Weights of a small transformer language model.
Training: a variant of Adam for these matrices, 1608M tokens, 12269 steps.
MLP neurons of a small language model. Each row is named by its layer, matrix (gate and up: input weights) and neuron, and shows model dimensions 448-575. Each number is 128 + 24 x the weight over its row's rms, rounded and kept within 0 to 255. Numbers have three digits each. A neuron's up and down rows have the sign that makes its largest values positive.
Before each neuron's rows, "fires after" lists the tokens most often just before its 100 highest values on Wikipedia text that the model never trained on. A number after a token or word is its count.

fires after: "\n" 46, " (" 4, " as" 4
L4.gate1619:144182135119121109106125126122157087141119162166064160121104129097114141113136101113130113152080107148136156156120127068131123115144126180137132131125102152141132129106135107059121121121110137133116117094108112099168139107161143183118153171118106085082131148094140140119121126133144136092134157130126119106149140098135150097182130145162154166137128124139132111132176101128096117138152
L4.up1619:095127125124104139079099136172141127188144103126121124114117131126127140109178119106120132164129127194104160134146146145148094113131110137125130092106118148120153138131122192161103119131140173133159136100134139108102110162136149162135125137104159195085142108101070122175139127136116071098121126146135138156130127158126164077121161142126126118134096087134169100120129138147132108066136

fires after: "–" 43, "," 9, " |" 7, " ." 7
L4.gate2540:149103145132132153078128137082136165119180107128120143091119116171117162152087102100146081110126143115105128145110161126138110127126189108138119092111118131119144124104165120166124136100091146117147099128146108123133103115164122142118144116105128117134138148138132201108115171096162135115088159164115137122149106114123117098131143151110111161105126169129117170144143172089133109138120
L4.up2540:154101146171156129122176110117088107115160137112121120142100115136155129078142100114154130096105096083148111168149159146116123117158121068123147136121147134145179137148133134128115167133152107141125100163150149123134063138107121115145112106131097107158143126108081130094128142126118158104156099141145109143179085119145129078153130146157116131159128146140131097121162150139135124075123

fires after: "." 42, "," 13, "\n" 12, " and" 8
L4.gate2199:167121137148171091132088145147105064124141081121132160128105144110139128148129115119122119092164162149149095139103136113146139143137147152143105139072145106150129158107151112139138107146106132157092115168128137115121125168103130127091158088124150127132154144117146153123106180141094136113102106110096157124152140141165086143133132135087092093133103139124128128119167103150143110126176
L4.up2199:150142134123132130140122130117085130140163156151121147156054121132180115158104136108134145110145116112123128137143161153117093104122121119124116126118138108131081120127094133150124154104111176116169108169159109120164136129073146094171101133118135154130106100108138152144140148136174115095133127121107145145111141129134118150112085157121107080099086181104144158132117112126131168072088

fires after: "\n" 25, "." 23, "|" 11
L4.gate182:098132124115108075114159112141139147102175137125123127141154090142158137125166113144107110124142109114128116080126110144140100121140145137145101121058154116148123139093116087125155092134124124115128143153110100145133082134132168130154119101125126140156152102097116145150140165121111153124121106107104121119103134089109174116160164093089121140127158194152156115135193143135111157147080
L4.up182:139079120096071132132123150119154082108124131138121171115104158126149104146149134102105143128113127105147139136116150115143069152083122110094137117124115143094121151076138082146090161151162126162128131137147104113110064151126109081176133115134162168110171136105145138128121101108112151128125139133105132127143131152103124159116116154105159099108094185147114111115130131152120120143130

fires after: "\n" 40, " as" 7, "," 6, "%" 4
L4.gate2594:138119129124156107116135165141134081110159090148146124111141118150133094128129121114149160165141109085119074099157125121148120131128163128129150141133113146151138153162141132139121118138135144146112108113175131152150180139111110174081158146146114151143141114146125123080124167150096085093161118113141073162161178129147132068098144141120133121121141130143123110125140160143109119132100
L4.up2594:113121095158109133158150131138145099134073156147137095099128134140116129081151121124148091129127141144142122109187090133132089179117132185118117150172121071185123153152131115074155153163121106123118113148152120098115168164128106138160135155108137122116148124141123115142123145156153131142078124154139127112131086108122142114118144129131146129116146117188150112109139080101145124148140

fires after: " |" 46, " (" 7, " f" 7, ":" 4
L4.gate1966:152089142145125137113139180100150171132129120122137131083100134120125122153098126154127109102138083118133140117080112108086162116105126113134136148163165135126165141117160099117093107160120171125110123130100105152158105108141149148090065109077145154141153152144115149120095130153096138115130076100122158124174123106118122164167100104148138110145154118128119116112131134114092129113127
L4.up1966:140148132154119157157131121138118135127154136109139108131084105153097134099104141163155170084141167121121161133093096148155192162092150121128090159122128125110125144132112152099126108148153150086125149118173159114131131154075171164101128157113132123104088123153124117159119134161143080126122092188153122152130138129067146129124124120128116169118148095103148126132118131130173149119120

fires after: "|" 57, "\n" 10, " and" 10
L4.gate2336:131147109114116119122112129140129129058142130157111145141109145146102142093179119108127143102131097123115136094096131110103125149126119120123148109135122140134147152085149122127125105114117142120135172111138149118152122153137139186145135163109153136126123122109096135130090159097135183147185111155120123148104084105138123112118145111140113139144128104135117112139104134114135123126125
L4.up2336:177123084124131106109088128086140103125116117114101133121163113152128110136146128094112116140127118103113110143154118126114116142092136094160150135151134118126161156119119125109130214131163109138181146131104152152148144152155127114149142106092145122134122120132151109132129135143143143151115153114120118128124150167149145125195073152120135102135140171116104113132125087150139120170130

fires after: " |" 56, " (" 19, " −" 7, " +" 5
L4.gate408:102118162097163129146172127136143140134155130092122121181118126138147093151183141151124128113168115157143088131127111135129126121126125134091097098127122128120157143137145099140166122159148162086161109161126095128161123091132127137124160080136132101114118149096133111100117150117094160093103132168175165139140121080123109113094130073167112111117093124113112111124121141098112123127103
L4.up408:066097143127095113145118128162125155088142109121100118095125088125131138125123128130130174101139167121114221131104152154155134107121079128122097106165096162149147148147084132136115153129116079115137131167129110129128100146168127096095087138122183143141150108165119123156138104137137069120102136162126165116106145078117139121143119144120156149156135112124118132126115086133115158159132

fires after: "-" 36, " (" 23, "," 10, " in" 5
L4.gate2593:164105110137128132139131127110073097115082125112091092128143129152152161083138186091131131146126132134122116143141113103128128136146165124123168168123175176119094087105166124128132114105114131148124164099108163135096141098116123151100109112139127155104109115106169111175083115083154107121178078138127127122152138154133119156164146097129132107127129168129101070148094134139155139165186
L4.up2593:140088122079128141090143162102136110116095107112149126129130123120128147158122099145188156144142162095122145130149126124109129100128150086082139115110116129113171180127174134107161174171119128134130151122090083137121108126137129100109129125129150138146120136130115182116106170213097100147112104066141139101081145101084142118152118170170109103100113107125145074107136125147131144121139

fires after: " |" 49, "|" 7
L4.gate1689:132121091147113115159097137172120118116110115152113119155120124109176091175127091150116120153135111147095114086105150135131140131107173093135164142147146158100163110136116155102129100141096161112148101144095078143140142092137099111106160092089130147180094136149169091126108070160086094106136114115097111119128131131131135161148128156116159079148158111135102131111143115092133141118139
L4.up1689:091133082178126108111073128134092084106123149110107120139131123137146153118161109146134123147135156148095156087088147124128047127079141115149117149157129147167119178105143097136117121107108128135160136140103104094115102118101175123102059116136172119137130144091150133154130092145152094064132134143139115118102111141118135181096115127125097122094099113142170132143112121133147136124132

fires after: "/" 23, " m" 23, ":" 6, " World" 4
L4.gate1718:132118135133121137168134132134139164152154160119103155133121141166159142104182105101130110135186106110129126123164143138152145170147143130145125084149167150086097110122106096108162115154163151132132179113146153164107148118142212089158139106132132140122113120108140123098110097140139170133134085134107121156185129131101151181127139137153151165113137141136110123104122156150066141128136
L4.up1718:120121146137144117148092128138145145138182124155133119119118115032112099125166118109169103145156145136146103129144114152130126141136086103112138127138133130159114120149129115144094100127104153153153158111111149120108077100165129127115107078140102133124147101163147172102123097172157099105103134128133161149132108073129109136138140119101128114073115104109115081105121100126137133105174

fires after: "," 21, " was" 20, " is" 12
L4.gate1483:133106109111103116138124118097120143127141134143101154137113129139089115132136119156135116162095123073116132143124142146130098120101093153119105140085168126110116108111093113119144118142121138112120111108119110080148147165167129135133116111118135167127136139135154122159136132121092127166136111107060130125153129144148122102112125134127151137158110131159120109153146117135090147158111
L4.up1483:112096161126104112145116148119124119122105129127132097179135135121090086106082094134139118150151118077120095155107163126122113156086151163131144128120162139138120069151139134093140132144136118143087153168119127111087137137111115108176125111112131131097138124120123124164096136084105087096113053132101167151175106128128134052106124134191107073129110156139113132131130166121147125148096

fires after: " |" 31, "\"" 12, " (" 9, " Length" 7, "\n" 7, "|" 6
L4.gate861:123126102157088116127146159120107144153134099146113132125123126137150109135175101107110118157140118136110145091131114145158135107092140112124112115099152147132165129078113126166153139158151161144141144136102108118125137139127111150120168145142144115136145081142112117124131090134127164103099122140117154137115172085147130100110150122118154145150113086135130116157135154124085108135100
L4.up861:120154104135150142113148121101110128100124121145101099117108155137126146171158163144173088157129090092142129112123125165082140124078096151128083103134127133146137149129067091140132123137081153132156110161136126115155107125137130086130144133122142145108095094103113121145117114151138148117145165057142084138122129152125169145095081124135108121144134100106141135082101107124125135101120

fires after: " |" 38, " 6" 8, " 01" 5, "." 5
L4.gate233:142175139127105103091120139102114138153113119123161164101134121119135187117102162144154136060112097123128158119104088121140121100150106088093141115125143115173172098141130064089108110171128121124097106085151106112127152112117139123105139140104126128080124141134124167144122079156131145115176135110091142138095131131116152068131080115087160137108123122129101098151109126188118106126146
L4.up233:117117102126122144106135101107150105140120117158084082094163145120126122088178129170138144164124136137114141086162147144129107135090132155127119114100121149166152112137139159099134173100107150120149123172100084097137123112140127063110129128112131135133112151106178147117153138181117133141103105155085132151146103107119175120116100129122098173110127133127120140157100129110165132134158

fires after: "," 38, " well" 9, ";" 8, ")," 4
L4.gate2268:151110124082117126108102141119152086095128132158131195101127117084131122172116121113143169114088119079152167107136084119110174129103115137131092112100123105110120145117134108101143103159118140163137117120091132118147113153098132142123127151101164131118082164105136096154145089114134084135158066113115101105181097196147099109148169096132133079148103171157142107098126097152174158101146
L4.up2268:122109106120116121165120090082101181165085139129101110107112147113120116090108124083138190135146129162153152177150109135084145099140105136131119159151133140137090156154104124146132121124148110185135121130108115164105155063161152119108100129137136139087105107110134115138120113133171137124188119105124130149147127140136114126167123090161128085132089114064131124101082103122108105150116

fires after: "\n" 54
L4.gate2034:142143117124132094106143135157130137091139086118143144091140105148079114130159140087107113103117117116121178146122179156123125164149145134113128125110083123096122134150129112163132139149140158153109113116103148078158100169097122080136116123117112115087114138085156147093157150113084142162112177156117128085115131165138125140151091145130144145090090107103111105117180139149164142152134
L4.up2034:134146074124145105094134096159135160125146095075120148102166144151115130169106099164124127124143139147102106108173147174112104108142112152147119096152129095139137112106114137122179067109105114129086120088121103116153089134119168139150133103157097118129126145117116120176112142127146106165155182126109152116095153132097170152134108142142151112123138142118148145121152110146130162125131

fires after: " 2" 20, " the" 17, " 3" 16, "-" 9, " 4" 5, " 1" 5
L4.gate1584:138087097104141122122057145121089102143150113157085147136098113107121165107135171118156106149124111156119100086124134121138151133136106137082130120102105193118143135129128127168122107109080177134137150142150112135130123125115111124140143150096126094146124116098143095160105123146081141165137096159109129089129100178111152125136149115112164104149152131100136141127126105127151120136139
L4.up1584:104128112153171130123140155128154129158143111095127143113132140123164097147170127138140148101110130093153127157126166154144080126057148138090134116120118165121139125113108112137113141139105162135131133151147150098137140140096111136115131108117184115118166125152067134080146116103093144176106146116130113146089154124129144175095130108131114103102172092152077171157175132140127125103110

fires after: "\n" 51
L4.gate2643:127107099078093138078103142107180161160116160117122140106124127133128134145116105097151128073110138170167133129119128141094141097113152151113117083065138139142147116137115102135117163093108126120145119109140164145164166148139099125082092139130143135136130090127114128116139163146092186128157097163102156169117129134152167128148138123142119131137145106122138079080083112135116125136139
L4.up2643:149096155117119155135115088138111133145132111126152125128133137142105134140167088116172078135151156158129096101117094121118164122115107138166123151111133121128142139120107134121121103082101181115138167137113133097127122176105066135136162120132160137136151144096134098132143105135079141138135091140129098145187106082120129112098121159115146154117156126094089149117136092134107112098144

fires after: " was" 20, " is" 10, " were" 10, "frac" 8, " be" 8, " been" 5
L4.gate932:106107100132159087099126145117121153109143147111097129112117117106133124174194110141135142132160142110129162100134142116168102159157154140161129147138141107081143144138191100139095120121152105117087152106077160111095118144122116092111145185143122114069156131166091120147108148153134070181124157135114120110081139115113163178145111120174132125086118128112134132112149116133121154158172
L4.up932:119109152131121140136133095189158081160123114126136113130169097115101152142117112135101153095131124133105119128137126172109117122128123089107169147109145095128139180160110136072144176128117131112090147094132149106129085128101121103110111146133156165087113111151124148165104149150138126142149139157143140134143141157089104137135109126147139120086135130127150113138133129147096145151105

fires after: " |" 43, ":" 5, " Par" 4, "°" 4
L4.gate1318:143116125118122119121119107147115143102139133125110150153109106121184106194150111127094144096125079124145108152112155090100104114130109134127104113111114085146167139163062112153097122142134134096121142129113149112118113119130126124168104131109136084135118155146169126111177107089134116155121178118124120155118119129103119112153120161110135125151145142148100159130157155118108157131154
L4.up1318:134145169133104108080187119146097136140159120097131109139088173181154144124149124107101127099161109145126085105158128100120126117130109128085135121140131170117149119099113171141104089120126103120128144176104134152087133110141126123147137195100104146100136131147158108113160135094127124123117158116141133140136123122171113109133146090123118148126142163127122132162131129114131140106167

fires after: " |" 48, ";" 16, "|" 7, " (" 4
L4.gate593:164120148128158148129107120134139105091163102097106130131121128083133156141114145139109154122166103131114068086136105137116128102145147133156126121112156154121145136115117117165144133145154154094101122131141108133174116156166123169142136117144143132117169113142121100184131144112159120140126149144118128143129106094109146130138130153158177111106090125144137151164158091130119119115086
L4.up593:107139109134181110158124129137133129107126121108082148184102171137139137145127101112205128168119138102112160138191151140145113106138096106183089129140175090150151115171154121112142117131112132136122128151106106091133129159153109123085115126131174150157149101140136115132150127117153128140101099143139204093123114122115171097139120129148102134138133126137130156131123155106111149124158

fires after: "," 37, " July" 5, "\n" 5, ":" 4, " January" 4
L4.gate943:093122084165107142102203141160117145118145109140095130182153133146121107171099123115100132126127115129105137106135119106124115095154111177141142137139138124147163154128116166145103134141149099170146152154120110120147139173118176109076125181140130142125158126151135139123116118100103115131134132122151119119127148171110124151158133143132111129101123120161092069138139156140106110100093
L4.up943:108091168130113094128135124122176138124100129141116141157145091126155098127134130123109106130141080136100119143146134144067116115153135152123100157129122128086113100155124116089091135150106088147136131147126137133106132181104150115146096123107166154113161110133096116126112111135125119148097110135115092104133108089139121123110134128147136127091118126137124113129144072117126132113119

fires after: " and" 49, " &" 5, " the" 4, " or" 4
L4.gate183:092148134130185124162129126111081093096079116112149104139150112120129137069163164119135136119143135098129080127148098124098106135118132168141117115151149110105134093132081145160133094130102166127092130053161191188108116146124134151132131108153114110129113075126136131193119155150117102126163122142143078134120104111156149103112131100137119161164110095116153129124115089133127128127129
L4.up183:156116173149101094152151105153106128129126134113137134105156086116150115105142103129117125144124138175125106134143157137136155143110113101140124097146108122103148099111111122117115130117141169078133174131150131144139122134102094125122132169146100103137183136174127103100113132146119126092183153136145140136127123126103110134091154131108141112123102114165175110158143075130101143080114

fires after: " 3" 19, " 2" 18, " 1" 7, "-" 6, " 4" 6, "3" 4
L4.gate1102:137122122113092160154101121118078141111161095129133126170106102103128131125139115145118118132127072114106142106127116120091135143124146187109116130055111111110116132175111171151113119171142184142147153114113122157118133102120146126148144154123164124085141157086136154158131142103124136110126088139135084142087136164131114131135156158111128136109088141102123106139147115102155133108125
L4.up1102:157113131118107133140124144097120110121143120133128140131120169135143140125115124110120113129142097169134100129123131102092146135130124137115128133179075142115121133115163108108133134115106128136176136133156103131112117130144096144119131111106134122148118066142151131157118137151144134106130127127173120126109137123160107143142130122150125070107173138129133146140096153104165172153130

fires after: "," 52
L4.gate792:091103104122077139121168112119115141119106136137086156165161114120106120141168085111146105134116109132120163170132151111136078147138123134114114141158145111123119120109127142125136135118172133148130124134081104112112173134138144106160142164158145129105132101126110136149117127095108101146098121097107137119121115117132133121165111078131093125111132128146096143150131142117167088143133
L4.up792:157155139125123123180106179098121117108107153117116132127128116108170114100105110064120120099143132149131143086092162124122130129137142174176115116136140133116127154091141100134095132088113154113106107094173121115141150144106162143119120122113111103151131141125123123188134151090104121148121181131157178065110121147119113142167134143115114122151140120153138156126159099134156115159128

fires after: "|" 26, "-" 15, " (" 12, " the" 11, "born" 4
L4.gate616:155129131120112166172076120122119131120098122103114115204149160146099112147107162109127137108122126145141171147112108111144127135132166146158161162104144153137130124105105098104062147118108110130112133140113099118106161109118118111153133118142139097145110125173090136118104138113118148110157111137112169119089141057094141114131138119132113178114087118109159147148142125105065142110134
L4.up616:105125130157131104096111144174167076098109155109105136106051080159134091163131166089167131167121125138142119107166137140090103132138128154125150114158151082147153167115114102122129149114180099143128135125118141118110080139159107120099130117134129119167148140147132117149124131138167137098155099143146123099137128116131110141121128076144145117103108135133128116163100115135119148105143

fires after: " was" 35, " were" 11, " is" 8, " be" 7, " are" 4
L4.gate2668:118100102133165147113113101146131117096129154148100122150125087095145111151121110145120152130126127180137149113140093127154154092119083177125128168135143106138137122149099106179133121165113113094165180106105126106141093120087123145141134100112151133143129122168126102148096127187121122117155136112134119136092131110097149111177121130130102111123124140132119130114162112092104119158147
L4.up2668:130124136099147159131139150120134093126147159154098145148142128154139157133122145131105162168135097115128164120126100117141149132157164138135133147115116154141146149119097153162127113144124144165110118118124135117159146156120134109093123166127124098114127107152118121192133156145176089120102121150160115113117134121088146145134117134126134122105135143083120150123103129139145152072141

fires after: "1" 13, " 2" 12, " 1" 9, " 0" 8, "7" 7, "9" 6
L4.gate2682:174140108116137067131168144073138092118107067161107134085171108097098096138098127159149116178128122101150127080140141113160136129168112144145121087112170117160119121122109139087111136113118154141179092136123114137157149111161113140117125094087118141128126106163169105126097149126123119137138104072099153093158125132166154120114123118106126140159099160138111109105116116114109160102157
L4.up2682:129139111174161098159099190108077134143109147118092142142191095153141105143104076141113126135153093169120154098117128112166118136110113171119135131145143163102119103121100085120122135147186109165132139100163130123146141174115143101115141138143101064109130166201112112128121115129116129123158160129165116139128154100146155129117152135138089128146128107146154094141156169100129123113123

fires after: " It" 23, " was" 18, " is" 11, " it" 9, "It" 5, "\n" 4
L4.gate1247:094140164157112139150129123103145134124136130144119146123102141131125153097141120092097122141123120125128076148102113131126152103132112072150138136114120149121134096126070118082106109132121167110111153121148097103120160149178127131115146182090127125168107113152156127114125151117095106124156149122130144149128117128089140106126084091165146130134158122107070103104103101159099137111094
L4.up1247:114148116060166136106129189116131128137098138177110143136145173136136154131102142130127114168127126087118117163125142127162134072095136135135116098123138132168129163113144087106122133128126139124145148139130101150124146126182103172131129163145122136147148145138150162102114161128165177132144159128097149129140116162136119123091093116093136152144123110098134127143133080099099108159173

fires after: "," 59
L4.gate2269:102138107141096149120128124110089093089122063165129144127156127140140142163120160123139094142115152124103140113103136151111077139138126152115123109151127128135172094091125112129149141100093105120130087178154098048146083095132111177119134166139177143156123150109070130175149101111120130131138134148104176152112117110140127141144098118115131124128145107169132120104127151108145074105111
L4.up2269:134150129139128116152133120132119133125144121124124129124093127151138153126111139107112147097166134134101124130156142149111140099097107115123134119103138084167133108095121139133110139174172125096160155131132136139074121108142139137131103115073154152122105123151134154100118160138152164146130146091122101118130132118157147106163163116103101120078126146151122114124095145117161182166072

fires after: "\n" 58
L4.gate2674:113141149111125087169146112082168108117119161102114161131108108150131124138126158100123154107163077152148103154134138155125136135139145145163092124142132140112120171143081148086159108148107130156111111152139122141126139067129126113130149124125188152087134141128144116102127115133108126129114140196113119122165114147096149120188132138115145180156115119160101132135140128135132118105101
L4.up2674:129168140153150155078107080132124104119107080160146091154128086137147130076167136109149100102135126136109134112145095124152124103134171157124105090159164098136110079142135115135177156145110112178132148111108189127143125111126123093069135146114133091109122111158097125137115191121127117152110138095164124136130141087139118125121122141144072096100066087136129122150132102174112154125127

fires after: " |" 92
L4.gate677:131136141103083157153156134147127153137166144141133124130103103119088143107092161124176125103130090102151162128136116141113171063082095115121114127140156117112147149130081099155150166132109080098132117098113088157123118117163101150118136096119143093155133129171131136132146148161139104151181128112122163129160142102113119121155097164101155141124137140105111169143111153115097109122115
L4.up677:150169148143147164113105151161113167128137131110143112127131118114122140132086151139131149125127076140125108123107107123161169136162146159142139119146131124078096109110128086121099111118103129112106166117122167159171117179154122126161118120115097106140107129120163142102149174085128131108127120133108182139110088161076139126117132062122096149149156117092196176089095174137107136145116

fires after: " the" 69, " The" 19, "The" 5
L4.gate1226:128139144101144170093164128155141159106131120117091169145147141122095115174122131095130084149075118128158156109132162100104121148146162112133125101108120153139100156124144124158131147131101137102113076103096131105144097127151112146117089152091162172111127150115089142164140137095136147100104152145103171102162131097133100182138097123097166137097113139134146125125126101121091071117163
L4.up1226:130138168127128149115105158105119145112132156106114167149131128129177136168117115098136116132140133131151155116165093131109140141143147119097100112155109149142104125117100108154146136118128118118117085102121143125133124107101111179167094123131156170108152112106116130097169120142103124085118134139158171136142166111171081181088105122112130121176101173102114113130112116115126165160168

fires after: "." 27, "," 23, " and" 5
L4.gate1696:098155129140150136113132134104144090158156116136101166138131134100125125076141133165114134145127121083102127155105106149117123130150130134149108125133153135112145116112127133169157128132103144151103115080158101143142141090133153121144112114100120110153134146151152119090093132151123133124138162140126126117137097125148135142153107102130176131082120132146170155126128118173123124109115
L4.up1696:135149162160146126112134104173117101103126135098150121144111111143131114135138092141132189096141146143126127125129113135106099111090122145185126105095095102127135145128135162115142086105156151119146144139122157092143098123104129137111134156122134135151124140105151107167158125138134154133134141096139117123159087178148145123074159127111103095148139141139126087121135154140125124116109

fires after: " 3" 14, " 2" 14, " 4" 12, " 5" 11, " 6" 9, " |" 6
L4.gate1763:114136126148161071139162108088129130122134141155114089128087118125094148111102129132215110137118158108100092120112171096139169101091169154146148129123146110161162141108155126091123128146096105099097150075108112131153131150122120105140157156082136108117146126102170122104102088111110111164174089115124115157111154121126136112147194163073138087116146128176151122122149127130093136133117
L4.up1763:099118139108104107148157123076169105121148132112146111122110153104193096133124134129099118105122107125144118095115126165120104091136110114168135110149128168121163138119137113122138138142084095150116159136160112137140120123145159172147112115124113109166099136157143160119088118133129133095138153089139136114123128150120156102167153106130125105148166121156117149146111194115073182108158

fires after: "." 53, "\n" 7, ";" 5
L4.gate1925:151122155101114101134112108116136078105112114095109136133140125132105149128162130057155117111157139143144132135104158085183084115123172158142159142071159128155142159101158132157100115089115128180134135127155117124124158150075126158111128138091151122147109157082115116124094141166097101122140127102128159099167163108127111128150135101130094087146134140106140145116180112122146111122140
L4.up1925:123126157172143122142116126157123076113109103101203119113102131161170136121141134073116150114158126113136119150156120144121116125138139153093100162089144134149100158111137122138151133119146079148138133129155120172155113125093126147120142133082169153121108063092148097118146147151183174121165120176150147116162138115119156150111113145133105082133137089100097113132145102144162138143153

fires after: " (" 23, " a" 11, " of" 9, ":" 7, "$" 4, " m" 4
L4.gate2288:124110077162136115125129132139136172139176146133133118096166138127118137124148167099117122170131134132129127173116135141155102078130111145096113130176158114157126156115158145136125169121138108139154116159140113151170079108162138174103182191134127125130102160144192088134128130108125098130122120114149127129077108106163122148125103113142160121095104088097110100137128139164129130122144
L4.up2288:097105117137126146178118113134140110171126136131149148175139140099113118130139162102135159124180131115122140132140123106103123111087103117127109134139120158107149118148130124143112118081144136126120103126114091121142132090138095068156157095112215149104080105158159140165138150160101106153163128108097155091141142096119164101133151142105095124131125127127133075110098142121154105135127

fires after: " 2" 24, " 1" 20, " 0" 16, " 3" 11, " 4" 10
L4.gate820:100087109099151115101087171141087109101138106141089102128136147118146110138130115141138122131101114146104162169136050141153164125119104135109119112163096140107087115147112145120103133133133135152103101079180149108115106164133123098122118119086139189155151102121124139118136056155122116133155152156067161111107158129183169095109144171108074122096137135171147054126145134115119182132136
L4.up820:155125164155097091153100141130094169168059109081141141097146140101124122108100089109113132131115129106125129137113125146127146068172133115148121153111134106150090103128095108108135154145080158164147104116076115114149114138128101133123124125141143145124088131136126105100134144164164129104140147128098143130074104119144116168083114101126143112101122164124133167170114141152108126146081

fires after: " (" 32, " as" 11, " a" 7, " |" 6, "," 6, "." 5
L4.gate2746:125120088137125100143136125091097134140132109165119120122120155108159154069127108092095154125115112071132138090162151147150157129124136169091134094136168129139133138112139117097133124165093173094100141124092107167108115133140108118097118109148144124138152155118158154120152158172098120136121177115103121121135183160160160174131128104105160121138119099122166118112099134110133136114106
L4.up2746:134085099113104130121142139194121114095106154128088143134150089123159133136154115117159112145137183135138097153110147126097165122089133101115093124086160179125144109115104109113148114091104106192109125117103122136117136117098119137117124121182153105121118154150113112138132143164120131156141127119169146151122135128103159125143123125115115126133128072112137091172173178127151109132154

fires after: " on" 29, " |" 14, "On" 11, " No" 7, " On" 5, ":" 5
L4.gate213:133114130093079096177162127110106107116107156147129115145110152157098140106136130155096108127103116087120139128136092140130120110134124156150152161115121115091136120150115130142110110115143153088139096146172140138110153136132118098105116131137126177130172109106138182134113110121077122098121137143131126120117144099118155159136112102124118142155120173140147099126119093118146117129122
L4.up213:132106088139092109077148111110160132163131140153087115145120115102158182114159161140131143122123168118122122098082112126129125149137133084118085140185129159099201130160138117176150159134126129144137104116093127053163145161118107146101166099088175126132101127119161114144100097121113159133139102152111106183133154130121087152196123135127121144110138103153150127135137101126118114153106

fires after: "-" 30, " first" 12, " put" 8, " |" 7, "|" 6
L4.gate1719:101137133122100138129144124129117167142112119113112113098127108117159146118133136118090103155123139164158137138139130094094132136118145148145158183109155141130104114097141118157095150105140174110150122067120110142135134135094162064119154135124115151121138114130120092111092133119083077092121088138122110132132149104106101143103147113095124120128117122133132096160116102155106148122118
L4.up1719:135102093138074146134135154132135108132154114134139135163140137110106074123153148128102099144125111114154125116099128118117081125131113134083145186146121188130170119094109143149084133125130102171139112119172095113117153117105182113150089113127119112115135115177100151100112125118120108103126101125109156157093129094157128132126050119134118118139136112148180089147142126135120121172126

fires after: "\n" 29, " –" 12, "|" 8, " 6" 6, ":" 4
L4.gate1037:118156125079124138143128133119172109089158130134149140153120110132115118143171138092121140135090129142138161177133121145078166135080152144122130158120139109113131108124118114137161152134128104132143108137143121094134140155186158140153134117127103098129165162134088190100138184155132150128160089117093148117126120110101121104122117106111117172081118131078136089101134145137092145161096
L4.up1037:107167122141165116160132137140132129112129129124112084155111165161147107107126169103111134128115128161139130123147112158137119146140135138090131114098106087166114133111160117138126106130111142167106116072143101146159103174150132159105143120105119143097098137121120130111161110120131117117159149114152105104089145105130154162112140113135150111089141145125123116122136138169105125134173

fires after: "\n" 57, " in" 4
L4.gate1138:143150139098135142151139068133092118143146105122141131121129132150118118138165144097123168100127128147145106140142116115124143110118128072113117110154131101115152154135167119139158158118087169142113130171139118125118121123127138126105134099120135120124146155116128146150109119123148105151143138119118113123147114111092142155167089141092169148108106148131127188088157123162199145134085
L4.up1138:105124136128141114105155128114140161169150116138140091146168117134129143105114130136141145096131148120128168131141173155131128125092146102114109155134168134126126111132106101126173144157121123169097145173100157126129152094105127132140152118139154161086140103118154089090080166118113110197135145116126106159148123137122074102169115170096130129085121108120107099146115148149130120122124

fires after: "|" 27, "–" 15, "-" 9
L4.gate2311:140159124165081069105081161089152160096116149110090116108122144117164133162127108092125133148117103118122152110124122087169147128092120164112111129109121120156124160111156144099151135135126131115167136133154097094147105192142144167158145107090156154128169125125089153142145086193145142115176130120109124170156148108083104157157135124175117073110090138128131131158124120113091127149143
L4.up2311:132119141167132102111132170115148132118113137102125114138130134090137151139079096149120141121123109127093117091095140125143106144113171133127097137136184157141146107084132091107121129121134087108102172099169133115132102144112131174102151121150129122166167134114131150112124162127121112044093113141145110110155137135153129113145150111103106133162101072168142106101143176146110132140102

fires after: " |" 40, " (" 20, "," 5, "." 4
L4.gate2140:146150136148132125110127127111123120163158159156157136120096102152114123148153094180110171103123086141125086099111110124118115112108099124128134088124096150128099117165152131099131163125137156091149107129080119102132145173138172160095149110137118159108114111116137135162116144136128128143116135148149118130152110084135142126160115111101140149134086151123149103155143154139148103109112
L4.up2140:059132140132147119130131126152139100155124089079090123123093081127138139128134164133150116111131096158137125157132151126132147125140119164114142119110134101080124120154094099120165153186121134123103134121116158114106095148131111103118131141113119152149152164067159109116127129157143125092062104147154128142088107144151146148116127112131144135142119145117129119120128165133142139109155